config.yaml
n_layer: 24
d_model: 192
n_head: 6
n_kv_head: 2
head_dim: 32
d_mlp: 384
vocab_size: 8192
activation: "swiglu"
norm: "rmsnorm"
norm_place: "pre"
norm_eps: 1e-06
positions: "rope"
rope_base: 10000.0
rope_fraction: 1.0
qk_norm: false
attn_scale: 0.177
bias: "all"
tie_embeddings: true
parallel_block: false
init: "uniform"
init_std_qkv: 0.0334
init_std_o: 0.00482
init_std_up: 0.0334
init_std_down: 0.00341
optimizer: "adamw"
lr: 0.00166
beta1: 0.9
beta2: 0.95
weight_decay: 0.099
lr_head: 0.00573
grad_clip: 1.0
warmup_steps: 531
schedule: "wsd"
decay_fraction: 0.376
decay_shape: "pow"
final_lr_fraction: 0.1
batch_tokens: 16384
seq_len: 512
doc_mask: true
train_tokens: 166300000
steps: 10151
dataset: "wikipedia_en"
MLP neurons of a small language model. Each row is named by its layer, matrix (gate and up: input weights; down: output weights) and neuron, and shows model dimensions 32-127. Each number is 500 + 25 x the weight over its row's rms, rounded and kept within 0 to 999. Numbers have three digits each. A neuron's up and down rows have the sign that makes its largest values positive.
After each neuron's rows, "fires in" lists the words (lower case) most often at its 100 highest values on Wikipedia text that the model never trained on. A number after a token or word is its count.

L8.gate195:515526520460517504520494490482541531480523521485488463514504480519523489487430517530560491551505502503554477464521507512510516496507508533485521501488517475501476500482498495546467533510549524519516504486467474536466486495506501514487481525512521537484452480476511517527484534505506488487
L8.up195:484496526482535525467531494478500491487546492536512490497464489533515526513510482523515529507456518494497487519459516505518512502527488493511460503461477514485533447463451522505461490526496514468539523495489480501489565499505522506526490474527495523498501506471509506511447474468529549475
L8.down195:477468501528468502556509475451519492487495478482495508476470493507535487528474515536538524471462522489505499457542541505534529517484481499523485458474458544505517495527506460455489544511508557460516556487459493508531508500480492493500470494498500569489452494485522495512514492476516484479
fires in: "year" 42, "season" 16, "week" 8, "date" 7, "month" 4

L8.gate2:467479471544519462482480532532503471482489485448490511495508493479464516514505505488472512525509538493534482492506517524492496499516571515527519492495531471474502501508474496499547525510475482480507480502498469514508536558471498497504486495484486501471500527539478482508540559467500489473
L8.up2:479504477481496499451487503451478475479480502448501510461453491499471475558565481500514498511534523509508440487506496483517506498490519483527504507499488493545495524524524506485529524484490502502534483536494489514503522507482506465505510500514467502499444507491508458477509506537495484513
L8.down2:481431479531533475500491519540504487494482497493524515516540481474498517474492514457528464521446518475510515521489495513491474508529496523475512502510516472492466447543480501491494467493516492456493466487525495489515530502466487478504514502484538491538531524527467513523520500473519503484
fires in: "until" 30, "since" 13, "during" 10, "following" 6, "changed" 5, "of" 5

L14.gate141:509494511482553500495487511452583493485487455504524539472495509511524475515523467451473504462529503496539524509445484521516495498519471506505494494467477517487473448509507524476503503485514538545481477497480479481508502502453488503486518525486518505484504499533467498506471479488477523489
L14.up141:503541498472460498497515531502498482495504512526486519477517454489525490494533530519466495507492498495471486518478484527473473489526454503484469508436492532468534498522512497518496556504512483512499474511533493463502561454509501500507499497500464461473505511518508492520544453492488510477
L14.down141:481512500512508477491504466484502521464481521501521479468499504502491502464490465506488486487482482518485495551504542480444514492518497498513481448485516499537503508509471497443496496510449512495500491539486478534519474539531516530455486428481504473468493519513547468508505477511489500483
fires in: "between" 21, "both" 14, "over" 7, "gold" 4, "boston" 4

L4.gate298:529473458529510471465507507483536504495510508498496512489546504518473563485500461509464478542500557510490486495572517496492580523515528481520520458503475546539520540512482468474516480494487462502486482496481528511469525514437486516487491532520548462494457488520477486543524524485515456486
L4.up298:491519498506451497455444515465495496537467518512478520487512509494475466510538492521492514505476486501467497507492543452510549465518534527521508512491465522499492488499479489490460481433530492492457498495491512523503489487518536486492506516526512483497476508477492463496507509551507523443
L4.down298:464488515504441498471498496538550487476500494514512544504527508502473491489492467509496444529471530454485511478528510541582506538475522522496504483481471527542517543514487477526541508519509495493542458515481493530510481516470493500478511493513499500524502497489539505491525516500495458491
fires in: "to" 42, "until" 32, "since" 5, "than" 4

L8.gate97:471482481518506493478462513499546503462520525533502487518541488522473525518475522496521494483503495496478498516487550463469521489528536501527493560494539484517525521450450497525471509482503537534485519482526543530493512475483491503483472483500519488487511513495472479513483563467524486527
L8.up97:460489511508497534488540507514508513457520469484489495539498509513488493491441485495523493550513526495492545527487487508440482493517513568508500523516492487513503508489525442476457516525492515518493523487531521558477480476528480459539511476516488527515527512466442532510468469479504468475
L8.down97:496460451542520464528509476521480502472475469497483427472464542454500447466454490489503534470510477504498497523521512496512484509499513476491455490496457546502500510494513520531492526455489529535512493494492485510474451517512538453493458500507469512477491493499487511535530517472473531502
fires in: "year" 33, "years" 25, "time" 16, "season" 7, "week" 4

L3.gate63:521542505513536510495527491535500511528476476446496503457454470491493518496480528473479500512504461512470487505467474553498511513463501474515504524492477461499477516510451533498523577509488453523491496496505507549508526526461535481484464460498522526524504482456511458522533483501511490498
L3.up63:504509475507521485501509526491482525495521539486465506473524506498524485497520450500481475427459502471503520489531472540484493453501496486514509474449516475521526571507483504555503484471516521471524489502505518520510507528510496514466489470495467518498515520461529477492503468523523539500
L3.down63:541542506456514500479487496511462523478513496513534478525472455492497477525508481474482456539521498448500516542453502525520519534475506506494529518492491437547465459513510461485501474505493509479500463490516495505482475518480506513504493502510545537593479462483495465476536545478510491476
fires in: "during" 32, "when" 9, "by" 7, "as" 6, "in" 5, "following" 4

L10.gate342:478469496489525521518476532487486512498532482509497503513466466497451448508461519543550517502455436490515475526538511492494518508470459506513512525475469502518481501440518492517444530456453489515490519511525511504507495447509515498524463529502539521507526493473519494536459469472510511494
L10.up342:524481514501528486511492481475497514440465479487488482533436514495499507527466531474510530508494464517504543506521505494466510525503538514532475496502488557490489503473485512510492509489468507478488493491496481513500527488477507451526485503538531504499539514473459554473513422497466479512
L10.down342:467497527541525512544475531507495487494474481515471491485481498462542454528479476502520497516574513510552515502514506498527525470501500502484465515535482447532501475511495494454466549509543542485540531459489525487500487512481516483505489522493527503468484485488513528474457507489506568514
fires in: "part" 23, "year" 15, "according" 10, "cross" 8, "season" 5

L4.gate306:542507520454532492505485496489499505480494510494534527461507520516485506512513479492508479505506496477477512493454486499474476494463531518501556497475517491505440452506471529488484493469499556483530439477501494487471507464477491486452528489476519457481474516485538553492507516492474492492
L4.up306:540484486468539501463455526498490555511486473521486539471527483539483496496461491491536530520558505493511489451481476475508520502485496479488507448484494492509513500505465514482494501502500505486532425531505509537495511508476495444488473510467527481474466542498506506518513471528487483486
L4.down306:480473517463512499516498487515537502495502472505525496478497538489477542517507474478482479485518492470468482535417511472531495466557500544502496476497525506505489469510487502472534553485503498507495459519513532471514465512500464459485493494484491506489476493486536527491502459481425488481
fires in: "between" 36, "both" 34, "these" 21, "either" 6